config = dict(
    n_layer=15,
    d_model=256,
    n_head=4,
    n_kv_head=4,
    head_dim=64,
    d_mlp=704,
    vocab_size=6980,
    activation='swiglu',
    norm='rmsnorm',
    norm_place='pre',
    norm_eps=1e-05,
    positions='rope',
    rope_base=10000.0,
    rope_fraction=1.0,
    qk_norm=False,
    attn_scale=0.125,
    bias='none',
    tie_embeddings=False,
    parallel_block=False,
    init='uniform',
    init_std_qkv=0.028,
    init_std_o=0.00511,
    init_std_up=0.028,
    init_std_down=0.00308,
    optimizer='muon_variant',
    lr=0.00164,
    lr_mult_o=4.0,
    lr_mult_down=0.7,
    beta1=0.93,
    lr_head=0.00603,
    grad_clip=1.0,
    warmup_steps=200,
    schedule='wsd',
    decay_fraction=0.563,
    decay_shape='linear',
    final_lr_fraction=0.05,
    batch_tokens=32768,
    seq_len=1024,
    doc_mask=True,
    train_tokens=257500000,
    steps=7859,
    dataset='wikipedia_en',
)
MLP neurons of a small language model. Each row is named by its layer, matrix (gate and up: input weights) and neuron, and shows model dimensions 128-223. Each number is 128 + 32 x the weight over its row's rms, rounded and kept within 0 to 255. A neuron's up and down rows have the sign that makes its largest values positive.
After each neuron's rows, "fires after" lists the tokens most often just before its 100 highest values on Wikipedia text that the model never trained on. A number after a token or word is its count.

L8.gate513 [132 119 115 137 135 120 188 124 125 130 178 138  77  91 126  88 153 185 112 182 130 120 136 127 111 128 123 109 173 103 134 169 150 141 151 161 188 116 100  63 145 130 171 124  70 121 144 168 143  97 117 153 138 216  88 147 122 147 102 104 146 112  76 113 194  97 138 108 154 145 102 209  79  96 128 118 139 191 123 104 134 146 179 130 149 113  66 148 165 159 147  88 113 101 106 197]
L8.up513 [134  99  56 113 119  79 116  34 166 123 108 127 159  80 121 108 107 117  96 139 164 191 137 128 116  89  77 128 126 146 207 136 154 137  99 136 172 115 241  92 151 114 109 134 177 155 134 141 163  79 125 124 152 118 129 133 163 117  66  91 118 110 142 132 173 136 150 128 158 116 153 101 107  97  95 111 128 137 159 105 188  92 108 119 103 148 182  80 130 183 135 131 125 161 219  86]
fires after: ":" 19, " | " 16, "-" 8, "p" 8, "ep" 5

L5.gate138 [100  66 114  69 105 167 151 148 138 111 145 138 189 105 123 105 122 159  85 137 135 160 172 134  63  66  81 102  94 107 123  92 183 171 153 101 150  94 123 121  80  99 125 153 172 117 116 116 112 129 121 183 142 133  76 123 160 109  65  93 138 158 129 111 114 100 162 132 106 157 130 116  71 108  82 140 104 160 143 106 129 113 108  77 113  74  86 140 112  69 127 113  78 115 150  66]
L5.up138 [112 147 116 110 124 139 112 128 121 211 161 164 202 114  71 234 134 104  90 137 183 135 121 182  76 134 163 103 121 140 140 134 193 160 115 160 128 159 188 114 115  90 109 102 156 140 181 164 114 111  85  90 128 163 123 120 125 191 116 111 148 104 151  82 175  86  92 104 117 147 162 128 186  94 115 126 168 109 126  88 155 149 152 109 103 137  68 200 146 140 130  90 122 149 106 123]
fires after: " Mar" 21, " | B" 16, " B" 9, "| B" 9

L4.gate539 [127  87 123 132  70  99 126 161 104 101 157 127  86 139 139 186 126  83  94 102 120  94 138 164 131 104  98 140  91 108  94 115 113 135 115  74 156 131 147  94 168 110 148 145 137 110 106 115 110 126 166 109 156 125 152 194  91 116  97 107 120 133 122 160 121 141 158 104 110  80 158 135  95 115 104  66 145 151 147 133 154 155 119  99 119 162 171 138  93 123 148  82  92 137  55 119]
L4.up539 [134  92  63 133 121 133 127  82 128  98 129 102 161 131 116  94 108 179 180 182 163 129  17 117 143  93 129  86 157 139  83 142 138 216 126 127 103  98 162  96 165 184 162 165 101 150 103 117 174 118 117 139 127  97 114 100 146 121 173 154 127 129  89 163 132 115 152  99  87 125 171 104  97 144 153 143 159 134 174 186 125 108 132 146 125 117 133 170  68 197  79 136  82 186 112 142]
fires after: " s" 16, " S" 9, "S" 9, "| S" 8, " sp" 5, ", s" 4

L3.gate291 [ 93 120 113 100 116 102 112 155  97  56 146  74 121 168  95  91 127 152 103  74 106  98 135 126 105 163 132 122 120  93 118 133 144 143 119 133  42 100  93 141 126 112 184 147  88 154 174  64 156 128 158 140 134 124 156 167 175 109 122 134  88  42 119 135 140 123 158 120 202 195 162  83  86 130 175  63  93 108 117 173 108 153 125  91 171 152 156  73  48 100 153  95  80 117 156 120]
L3.up291 [128 140 106 152 143  94 125 175 106 107  98 116 102 123 100 146 139 172 120 119  78  82 130 100 104 176 121 102  94  71 119 105 152 151 113  62 120 181 128 198 133 186 134 146 123 134 128 117 174 113 149 110 174 140 152 105 124  81 142 113 116 116 204 110 150 133 128 149 151 187  96 123 148 158 154 146 106 126 133 149 136 120 140 134 164  91 123 119 106  76 190 121  74 150 147 122]
fires after: "\n" 40, "\n\n" 14, " Ann" 5

L2.gate87 [111  95 152 153  98 183 101 118  83 119 128 158 127 125 156 122 155  49  97 130 122 106  60 148  94 114  37 136  97 107 133 113  54 175 191  95  94 128 140 129 134 138  74 146 127 127 139 122 156 144 134 142 114  92 123 120 120 188 141 163 135 169 141 136 118 139 176 102  83 144 139 144 160 184 146 130 170 157 151 172 101 115 136 123 155  91  65 109 134 102 189 114 131  78  62  98]
L2.up87 [128 113 169  61 133 126 146 125 153 128 171 114 114 144  68 174 106 159 114 130 105 101 172 117 133 159 174 110 127 153 119 126 122  75 132 146 173 183  93 102 146 143 184 169  70 126 113 165 123 111  79 101 166 131 103  98 126 138  87  95  98 119 112 122 111 122 130 131 150  53 124 118  70 120  91 122 145  97 126  74 126 103  56 155 113 126  77 139 119  88  65 117 151 133 203 109]
fires after: "1" 29, "2" 22, "0" 21, "3" 5

L5.gate233 [ 84 162 132 135 120  95  52 115 118  72 160 122 118 149 124 116  82 190  96  94 181 109 102 104 119 145 138 139  28  78 163  68  71 143 118 110 110 124 120  60 153 173 120 157 115 123 129 155 110 175 116 117 125 153 106  80 115 185  80 129 150 154 116  80 135 115 156 181 152 116  81  99 146  70 197  86 173 132 137 110 162 162  62 160 170 143 136 108  54 128  65 176  86 124 121  86]
L5.up233 [ 96 145  59  71 128 112 157 126 123  75 125 108 136 186 217 111 167 135 122 106 117 113  91 187 129  96 111  96 147  86 158  95 109 138 115 180  58 161 198 147 104 162  75 109 130 158 137 118 109 167 140 131 239 132 139 106 106 124 155  97 151 118 132  70  99 118 127 171 143 130  93 142 161 148  84 171 176  67  87 113 128  97 110 107  91 118 120 131 131 163 103 180  85 134  70 137]
fires after: "." 56, "\"" 6

L4.gate337 [112  99 121 186  38 125 131 161 144 123 123 145  92 134 148 154 123 146 128 143 120 128 182 128 150  99 130 141 125  93 139 113 127 138 131 239 139 134 190 147 138 116  73 210 155  96 111 127 129  94 111 124 154 137 134 131 132 137 129 119 151 116 161 148 131 142 122 186 202 193 101 114 170 172 134  81 127 107 119 148  77 165  75 149 111 106  88  58 105 120 185 167 155 107 121 149]
L4.up337 [101  96 100 103 187  69 127  82 161 123  97 109 128  93 159 101 159 124 108 125 163  97  89 105 116 151 115 114 155 172 131 144 164 177  86 166 121  94 129 130 155 134 164 151 115 104  94 127  53 113  93 100 152 101 114 200 101 168 159 119 147  93  52 152 119 109 109 135 153 175 170  98  99 135 118  60 129 107 132 148 139 118 140 158 110 116  96  82 106 137 132 124 126 111 106 121]
fires after: " (" 14, " \"" 13, " re" 10, "/" 7, "-" 7, "\" (" 6

L4.gate228 [114 146 133 182 162 114  64 140 115 129  79 149 148 148 168 115 116 150 121  97 129 116 160 134 119 144 103 141  99 122 125 157 170 154 110 160 125  93 135 152 144 150 116 163 189 151 139 153 157 100 124 142 110 147 118 158 156  98 151 108  63  97 170  93 130 102 124 118 200 122 132 139 170 108 148 113 162 131 140 113 102 168  75 164 112 168 193  68 104 143 109 136 108 126 103 151]
L4.up228 [181 164 110 127 178 105 111 100 175 172 126 131  97 153 179 109 122 173 106  68 136  93  96 131  99 158  69 157  76 168 113 142 154  96  86 127  96  56  83 125 105 134 142 129 183 146 157 149 134  93 127 119  72 129 124 162 106  54 121 127  87 109 178 123 125 142 185 164 153 151 140 144 173 177 124 152 151 176 196 162 135 115 113 139 131 101 146  64  80  78  95  94 112 122 171 137]
fires after: "\n\n" 18, "\n" 11, "-" 10, "–" 6, " (" 6

L4.gate561 [181 114 137 124 120 123  82 121 107 109 186 152 119 132 108 129 104 107 118 154 138 133 128 162 143 119 154 168 139 109 137 115 117 104 167 115  68 189 147 158 102 153 106  60 119 149 154 106 113 103 157 112 121 106 135 156 161 144  93  48 110 155 124  89 148 142  63 118 108 144 147 130 155  88 191  82 127 119 122 103 126 132 161  97 150 149 122 109  92 158 155 150 138 155  90 134]
L4.up561 [147 141 130  69 111  58 168 100  88  74  89 118 162 118 138 151 103 171 121 153 114 157  98 146 115  70 170 130 113 110 135 157 153 168 184 137 127  84 104 172  75 116 102 109 116 125 109 158 180  75 181 159 141 115 140 116 155 112 120  83  75 153 127 164 172  68 160 158  92 129 133 101 161  93 137 153 133  94 111 135 129 126 132 180 126 155 118 105  84 119 116 123 126 150  95 147]
fires after: " Cap" 10, " v" 9, " s" 8, " S" 8, " | " 8, " cont" 7

L5.gate636 [139 179 119 173  80 171 152 116 118  98  85 101 171 135  39 104 156 137 157 146 161  94 143 143 138 149 117 115 159 141  85 111 170 160  64 123 143 114 140 130 148 107 152 135 170 155 148  86 136  57  84  86 152 136 129 127 126  83 128 127 124 120 136  62 137 175 151  63 114 131 128  76 166 112 187 118 160 140 152 158 152 151 107 157  44 121 171 151 154 116 117 107 103 129 101 132]
L5.up636 [120 169  84 155 116  96 118 143 141 145 115  76 156 115 137 152 131 170 136 138  99  91 104 114 150 118  93 141 152 127 148 137 107 130 102 145  69 114 119 169 148 134 134  92 146 176 120 122  58 118  70  92 106  84 166 138 184 124 112 205 134 150 174 173 161 113 146 155 113 154 159 127 193  49 151 116 183 149 125 186 196 173 104 126 138 125 161 172  42 100  76 142  76 114 124 139]
fires after: "\n\n" 44, "n" 10, "\n" 10, " ex" 5

L2.gate478 [128 204  78 159 119 157  75 154  99 129 133 150 164 101 139 104 138 122 107 127 126 123 100 176  99 105 164 178  31  69 119 139 120 140 101 138 115 156 152 130  88 120 145 134 100 106  95 158 172 156 124 128 121 154 122 147 171 210  81 115 137 133 126 126 125  99  74  58 140 117  97 137 133 124 179 116 136 138  98 172  79 134  71 113 209 150  90 140 106  75 157 144 146 103 204  99]
L2.up478 [144 157  57 129 130 136  87 107  94 162 123 111 177 124 126 121 147 114 143  97 174  65 110 135  79 150 164 137  96 119 129 127  98 110  75 194  86 113 171 135 209 144 154 143 139 158 110 171 104 155 123 142 111 131 138 120  91 213  86 147 145  83  57 167 121 116 141 111 157 165 116 109 138  85 188 119 138 144  82 191 124 193  85  99 130 129 122 112  85  89 152 138 128 183 166  60]
fires after: "." 63, "\"" 4, ")." 4, "\"." 4

L3.gate12 [106 146 107 137 169 109 118  95 131 138 114 168  64 107 128 161 122 145  76 111 149 128  66 129 123 149 128  96 162  79  76  89 154 147  82 112 157 117 177 173 143 174 124 123 138 173 134 146 110 126 175  97 112 151 131 118 148 186 135 127 116  59 163 116  97  63 113 160 152  85 138 109 158 142 170 130  84 167 163 133 197 140 116 123 129  40 102 153  46 176  78 107 121  95  72 151]
L3.up12 [115 159 115 147 154 131 116  89 133 139 136 171 107 139 132 127 132 110 142 175 155 168 101 132  79 149 152 140 177 141  60 101  88 136  77  98  77 124 167 167 117 130 121 122 152 146 139 151 122 127 189  58 164  65 115 132  84 126 178 150 168  96 154 116  64  57 105 147 188  99 112 112 152 178 157 146 100 183 120 102  59 152 121 157  71  98  80 177  84 144 102 115 133 117 102 135]
fires after: " |" 33, " |  |" 10, ")" 10, "." 8

L5.gate118 [186  86 118 104 138 168 132 106  60 182 163  98 147 140 115 155 150 126 143  92  38  59 114 106 165 150 114 174 165  75 149 126  85 115 171 120  82 150 174 116 130 141  93 109 141 124 102 145 176  88 137 120 118 107 128  95 138 172 136 119 172 101 150  94  76 103 152 126 156 141 131 114  90 121 137 103 133 118 132 131  79 180 144 138  68 143 119 111 131  80 166 117  84  86 116 114]
L5.up118 [121 104 167 120 141  99 137 168 131  62 177 181 134 166 138 150 140 115 119 158  97 147 152 123 107  98 111 185 129  90 188 141 136  82 181 114 121 142  83  74 126 151 135 199 166  94  87 112 139 143  86 102 169 136  96 106 136 146 153 122 144 150  90 165 155 168 160 116 155  88 116 111  79 126  89  48 137 172 167 108 120 138 182 130 102 130  97 175 188  74 137  98 124  87  87  74]
fires after: "1" 28, "2" 14, "3" 13, "0" 10, "5" 7, " no" 4

L8.gate532 [140 115 109 129 156 143 143  75  95 106 124 206 125  99 125 141 107 187  92 133 121  74 143 170 105 111 156 110  71 148 135 158  71 125 137 150 114 117 209 113 121 119 189 169 149 107  97 109 124 163 140 133 194 124 158 117 105 180 149 163 147  85  95 104  95  82 140 139 115 133 157 158 156 152 184  96  84 126 155 106 147 209 136  81 117 197 145  89 102 129 161 124 121 150 152  65]
L8.up532 [ 72 128  52 163 157 124 169  96  58 149 148 129 109 148 151  91 113 116 118 133 177 173 115 116  64 150  83  57 115 169 106 134 122  79 119 116  87 150 162 124 111 176 111 115 142  83  77 128 146 169 145 151 122 147  92 153 149 196 123  55 112 103 150 147 135  93 214 159 193  83 104 103 146 122 147 131 146 167 106 155 127 153 176 131 159 109  97 222  91  87 169 164 130 163  62 133]
fires after: " |" 32, "." 22, " |  |" 10, "\"" 4

L2.gate452 [102  89 104  86 111 160 110 170 130 123 180 163 160  83 150 127  83 117  86 122  80  86 100  92 169 190 168 221 162 148 160 148 180 148 122 116 180 115 118 172  82 100 120 145 169 119 151 153 198  54  68 123  69 155 113 152 125 114 167 132 142 109  86 145 152 111 118 152  51 147 135 131 100 126 121 142 115 106  63 137 130 110 117 115 163  91 116 131 123 104  97 105 128 172  64 128]
L2.up452 [102 169 102  83 125  88 132  55 103  79  99 141  28 209 147 118 169 118 172 128 168 154 154  90 132  67 103 102 135 126 152 108  75  97 172 170 149 174 128 121 185 128 127 157 147 105 101 120 134 159 130 139 126 127 107 126 136  94 102 144 136 107 116  64 177 155 148 115 162  69 155 132  98 119 129 134 102 143 125 114 113 135 149 175 111 152 150 128 178 145 187  86 186 137 140 111]
fires after: " | " 48, ":" 28, "; " 9